From a checkpoint of a small transformer trained on Wikipedia: width 320.
MLP neurons of a small language model. Each row is named by its layer, matrix (down: output weights) and neuron, and shows model dimensions 64-319. Each number is 500 + 40 x the weight over its row's rms, rounded and kept within 0 to 999. Numbers have three digits each.
Before each neuron's rows, "fires before" lists the tokens most often just after its 100 highest values on Wikipedia text that the model never trained on.

fires before: "0", " 0", "1", "2", " 1", " —"
L16.down734:521498522432486478562569514473547466557516480489566442564481456513507521490436500440378516552520562485499421546538534503486522514504472510477529520511556515519483511516563538489431474519504524450514491500586482483491505505528509491489599505531494581489481455484531509474466462524482447529565498432479450462460567522458479563451523494514476547447490515494500536457443505502426492494474486531497545501489526488478539520545529462444510531415504543559454493589417526527458539492471542510514444504452568509430500535475502541480459554515514445570521511416529541488549538539532461454451519469483529361507540502502429477493542470497475464471525501521446481486545539498457445522502555545538436498487415469517530541477487479449485515595459509474425497484486538500506506531533498

fires before: " +", " ", " 0", "\n", " −", " 1"
L16.down597:462484493464432527518488541477494498458475549434711497462494533534503508475485415449569389395528500421461560488544487564436457426474457486532516565497440483455491500504547528487549597499477542525535445487517507457554494469505541500505533602530476549520510476480543561500477520503554533541490526512533485537498602481518501506482598555468546457435563492397595444528472445440510524440455554466524442501500503458542547510526474469525513541445441471407552549431461480448499495510523533589500466500530522487484486492497430486501499481466540512511483456522515486543441508480485470496496538472554518496507536522495515522521545468521515523456475486523529525500531512474443544477516539456490533489499536463511473542474438559472516480454515525497454481500462538509497585492527457

fires before: " |", "\n", " ("
L16.down654:454449477480538453597439590497483539531456522501572481483528465532511489500526479568483524462404432507458530493561510596520488468534522540460523500461503505497551449467525455464466482428480512509543568504471518519514523542407465477399512453561461438519500507497495606455509508550550513494552514522443525537474501537561482512549496524498541530518523501499573442483496499467426517411511515559548457489510481456575505413495450505503468522482515609466442513462440460460429480478438515504518543541502429502424472533528510503535520477539437483511470534510497487454447503449489500504498386547442507528512557465506505552472478464497511447591571507575382518533528489505445480541463543552523468513472516576494448477530455495427462482476462478496493534501531469518552555524489510

fires before: " |", "==", " ==", " by", "==="
L6.down1239:484498525503486526530492560503568549481506514508469513521445521516495520494458511532475470448500526565508471465490539558550439511501513557506433522430542455491524563467511443425481508488473524423496481496487551595417455479501443509516472494472527500432568455557472527504508474450475498542513476399493544459481524504533463533523456518478534449487447536480462466557514457531443536494514476477527505573468501506508530620533443541513508580552467498524510490505553459481531434549488495543512499408510539517469473485460477534479469479458492479470502540499498556499487468548470502547572441499497543502648502490468544505531508449505593500496500471539504439467511512486548512476527485551495480488429400461517521487581561429465601578488512566498493487511473544475462460536492524

fires before: " |"
L16.down1113:542526554504491450434518607461565567508489528495432511529543528446493525491469410550682488426469514477531475506503502444473495490502464517551563528469476575538541515466514449449467427447479566462487587494572536446471441530467472507476436485482528457497490500473515503455489423520557519516505545512492553491479421483482441485463497501488569526511488475468567493543499503438523556467482525469483521407501531557490489519532465503471461468501489503497519508468622483465529479489511527560517523505504482513433517481482601544495508443529413588524476557483486523470420505462508456542509449568469508498551489513495517469503493517464552536469442490560403504519527561464536381461490512523538506480526454462479497481478535496536469492468486533602532496479514522481525513499521509

fires before: "\n", ",", ")"
L7.down952:488552503500469437478472519494514484543503424550480437545509536483578465552432524569559425506508474467552470500498480563523470489565474629519515488497489473554507515483487563446545492490558411491611554548444483502562559533548475457477492478481493540554484498548472425422543489483475462528463500503506452598533506481510505556549510577519474452482516578572533476503512484470449469544442480513552551502438488515509459503522451505560476533494587457542454502535566512507478495479448469497457447509501525534527565542394511518487501543511499474530580570525500474441390439480522471488395539449531567491495573403407461477514561457462454469500483531518555448547491508493510521532440536442494485529482414557493492460468541533521528514509496476516529505472477532507490486536514483

fires before: "\n"
L6.down1068:486494517472457511557496509464478548524441519504515500455541482520491491494502475533432570507467518460516493487526473490512488495395487492499503482479503484546476493583503502516508547515486526585490525445503476546433476494494496484461507451580583514519482465460514513530470512549497474478488490427496510483442509485571479481538460491508499607510482491501497494522487554503527517503453505509438512556464532504454508469456507554498551558494500471508477481428473497524561503493470439494455457526527539530454520503546472471428510512472451513404550510455530509455483424460498476511537481464613550531491566482554528567521543471419487466541464508565530538523500493563526489454469535548539524496498466558490511550525484450503612491511520565446424467507513504392439474501582566

fires before: " |"
L16.down430:511509536510517495419589497537537521583509538467498457495558470535456462442520493520426491489520502467491578433584497559486493468511513461505503462478496480519510540472498529568486528504505504477452555498498496527521579456500550461434543494471547476479418531467500586398559442468469505551526503491501463609464476553435526529549496540482500458473469442560564460530510507476461490542545521463522475505542507556453544498577540534515447534428467569421478472511434505463484509500411415476439508500504512477481551586505556477485485480495421518515511482542580511497549483529499540441520418496590491518486515494495520481517496481579487422515517527515445585515536522437470532513480487446580548523366507524494534495455550438563466468543486451511460488458474417436466495483531514

fires before: "|", "\n"
L16.down1007:515533515570560498517539458493422496540425497465489452557507503521462587487523472513516467478462491533463430494535512483614489489441524453489507428485567513411547543543495495581498520502488544533492497507506568490477416567538505495547568579525493425485476513551479473488482528525489548481517501504481473561534521424464515494479586430596517533540463543461492546466455534478520537458499477483463533512465479487509481451566473489491553516522486570475554501542525434495446487519541541482468529541506460486492543431485537441501482508467424495557470512490462552517445523537462476488466520578509502529514427523524509437408491508518413594458402479521466469460454437502569518588540502452503460532478517491513525478450492474511511579488495481479514551528435504434595497504514500

fires before: " |", ","
L16.down1272:566443454565442510517524430450570537525550480475449430537482512539538586458455441531531473522473513485525457448506455483507539566577548418550508528469502466521576503497537483467481453591493508530506507516496455518505465517507524476455524506507513506521490475486520466516472530481561523467474451398584493492435418479476542492534434571476480448519516505462544533560495466489490508504497463524483519486503470521506532438544464539607445558480491528474499531499534502551530481497426570517543473459458572547424542535560454590563493621461549509478493480509488461490485476433496518454425429446497542535441543516406489456575523474505480489508516450498558536558532542434433488510472408507543474533501515481458533468519499451546459500481452524517480523476459504457459510511526565

fires before: "1", "7", "4", "2", "0", "3"
L16.down24:491436493528564577482499467444452506537559502488448461541507527421509470541465522491555537529525505443567493532491458506506456463483445513518432479436531552500507464603520502461532485519529539505497491498528480391476503456543462517490561479541475555447525546515422489523505526522452469542434530491508535519551520482444546568419478509481472457502526501523485562451558517550488528558533564462499557502516450494465449542422415526473512501505499532501513546494409492478544477570466557534471593462528501441537499532484478461636467509536479510525499531539473520437488499579501508479528517526482539560494430520443469437538515560514490553508511526492424571515473487485438446412517492476555488540490476521430493509510524546490427498597537543492521500493492515552483517491455550

fires before: " 0", " |", " 1"
L8.down536:480469482518521469568492479518523495578572490537521527576486482503531545463562464504480518529500553541526518446429529446473443518441523491580393498474518470519530463483498525483542479435528480488479546529534401490470515466471520517509484480545502428453536491559508482499526500422570533453453568565597486481425508551425515531505533590484558541524464455482561481474526548553498578505508507529565473476496466532442507495521454526544478427501526529508459561475495427554471537515458486468468508519425466565526464521508492491494505455565534521478499470468454452519544451507459451534510462487467471502461627538471532555516475484493555489464587588520461468567480483457420519461547489471525475468472421492466446527497533491458559482448554537464571570444417548451495519446552514

fires before: "0", "1", " \\", " 1", " 0", "\\"
L16.down1132:521403538438506591553518585547511486506490490538509440512487522493456430453520431429533471437565570499487447537572494541493479546519484472480463526557532435512540528480502523452485571503526514593525584494454465466523521506549553499449478509531522560523567516499460503455515546518515446509504510538477467490510527524516463526492460496524507493477530484466506514420502515454464536507512480473490536452397416555424467570468495488560557464506502473569502435532475493480538529550461525510482498524553496516479504573468425522425454529495566438544473444519415457581498543574447537514488566522563490514505411477502471424526474501529493515520543509499344417570493547428477497552502504485500525520495495446524476494478488478453516472492490498458474516490515461498486513502561451

fires before: " the", " that", " \"", " he", ",", " it"
L9.down917:523524529557496484470524497502558537520504541477600545529530492503539436494540508497484554510478441477556534573457514498499530443488537491491516593431538514487511416559437504451508522553513451547496476489522466513519527458476505528563523535581508573446506551536567484560485517457484467435550497503550461559538483498439473496548511589435467522445474459469512467437550459487512497488478457567513473497585468471475472483514530465526530555488510491532504421522446529518432513506471494516462493526509457497526499491461468547394497542450511467504468452427523511439488475464444555499541527545480532423480481473490455504422522534564491492453485458429316530449525503491591461563525486514449509603515524493632495521472490519483549466483469514493499448486533473536491467499498463

fires before: "-", "\n", "|"
L2.down161:485466580515484482505534527482510546441532497542567614470520423489451471489416445454504473524488488506525574425505525451407578514433471477498524494470511547541550553532449570489512530522442475440520538453557491464501486503499558542462460544512542496449428527491456626440491473510486541424559532554468502446501523553479485501496470554530441548430493490477434533489455472399528584546545403459497464428501577531557454512516507511503512576479492511493515477457472546429489501499531503513529495511546571540498509510494513464473550526503497490519460521545495490504506461477465500399469462493546512467492521479466547519436500483578547419475509450491486530483438477545493532486530458441526473502435475517547455488441511528502513511480490474502469524499481433446474450495567523

fires before: " |", "."
L9.down415:548528518500482531487549491461529506554531519514537395503486496486434579475507451502483460530501497494543523486473452446418454519547485490449510497520485529498571437474514498446567522565485472480478470591477486480518492503478503536412514497514562433573529407377477515450503569507503482507597482443471487543470490509490483424526525505427514524532556511464539474432515514458498478490475506494534436492474576475463529450393493491509463454512574441478488534477452531533554489501503507479413519536549427507502535547534451468495559519512448483465458540498586511508436454547480461510458587493541450465476498492552491483553607532520520555467495535511518519441507514447541490522465535483460481452485494489448509427544417480436520499454507547444477540555477506483501519538486497

fires before: "\n"
L2.down1071:438449504480501480513553523525601517480539507460512534464520418518506445508421489531467495542479498568442473532488488494532601472469393435519499541503514566536493491541487502458503459500512449473476496396458514490467554464534493529475501525530489572507462525499478496474482527463433461461557574508556449516433543511535506570526411566510488492539498442503509497447520473448485539536478522439535556473525531487521428500577511478473487540526539496537480474421516533500510508411471525593491486484487529510525528492514500518534555465557532494556494541514475514526447559431477539524425515416487503455508423574444516471420494537541478411471445514507481509519452495534474465532547552440483491474475463561510536439491510543462509523508486530464439563467488496442534410508515591

fires before: "\n", " "
L9.down1028:545567540533514459484506539542421474501547581479475513536440540442499535563480531566531517464515465465569479509428487440440538473424482524450535495485584521501476582529527497514440490551493528535528531516489492466502530491495540556561529459473588495488481476514380474519526503528378451510542549464460483530454478473458522442440539513472462518463536504482484483463471548499518522518534488543472517489502525439509519452500507451482480525461572489520558487518539524548528415503499554522510517486523437494467438536507451508427428538469490586469574490447495458455487456503485519531484533511545552467551531467500540486486503526528494493478520520553469449521430475452464514578548457526481505486502462573547413467533480491516490483516515491467464484524477500438504488549478563

fires before: " ", "\n", " Swing", " Turnout", ","
L9.down263:597555506472532551437497527518478466485511488450495501435453504482446556477454447577533479517516458468476436453559479500494457478487499487448515479534430522521497560510534455519549458418494488541510441516508515528545455484528419549484478554503551559445500552497478537464458511483452499485551539467410572544502433437453535488526491508405484496519529476421488470596437443536531526537549477559520516437626524407482489541489478501523515567459509437520513501424512423529494479550491520504515487480557533610473467483598515506478463470506468514527499525513515505479500479506497451561476473517567539499457393461491510463575501436486494512456561401466574483496490535512558451457492439521506514549513580487533473505541515526495498501496533499504506534560478506484447555460486545

fires before: "',", "'", ";", "-", "\n", " p"
L7.down180:479557551553524493532430448510522463509400453482480533545542445422463509550477495407482553482485452542543468475505486508521492448495428531478512529573492542487563559491508518548440462572597593497506493540517505497399515547469487527522507528574493507480505519521451551509488493492521442525517451473456505506560458622525464535527473449589457515490512487560529538451535507483472486485510499484441507555479483511516551428526513551522473491529476530501424521431533521502483532522544495546441422571490491577478556452517502499494496543506556544542468514518508487461484574464494456425586473515546492578449511464496466424499469511507557427500424482504414420563432456519444492524507541514526533504450492511479503504468456467445492564522432448441503522522459424481518505474477506

fires before: " |", ":"
L16.down776:491503531488455438463466532533473423491517472468485442515478485531555566499438480525580472491432516549471469358452488479517482472550536451535531553467547503498475542431491486555479517534551452519543462489570490552521456478487384544523466548474492531492558472508512465502528490527480469501484555525513490556518537527437513467500501552531550413484486556551538496561456597524522507543436464480497524482490477503508505491526515540437523464429518505522447534557540518478418488515547465533480505485475458451508464442451525520563511518446486498526467516575535492478554511526470499461546509477543542542518546488481489467501471507472473554507439475515438515511515565493540484472464463484514466472464487472429424548560523450462508532505480494570523496477591410503472513465542482

fires before: " |", "\n", " the"
L7.down706:524474492530523515461498536393461519460589539505517515475530483467498504495487444489434499421461539493467504480453552522545472514444457557516514488502506460540508506492522524438527512505505561541582571487451478539532527506495542484548513577555513507525502498510502466446488598525481526459532466412579498550446481479525487469567491546475499534454469445505560472469515499552508537515501459475506444544453463550486485598436598463548473541415538524486514517474485466535550422439442567507511472580493498469524487496470481500492482537498454543486509481478571430432449498482463473440505554486452523459480531431470490500484534457507478509504502535505487491459566493475514491484561461548506534524506469476494485452557483402453499536421525457494485501449521477489556475548462493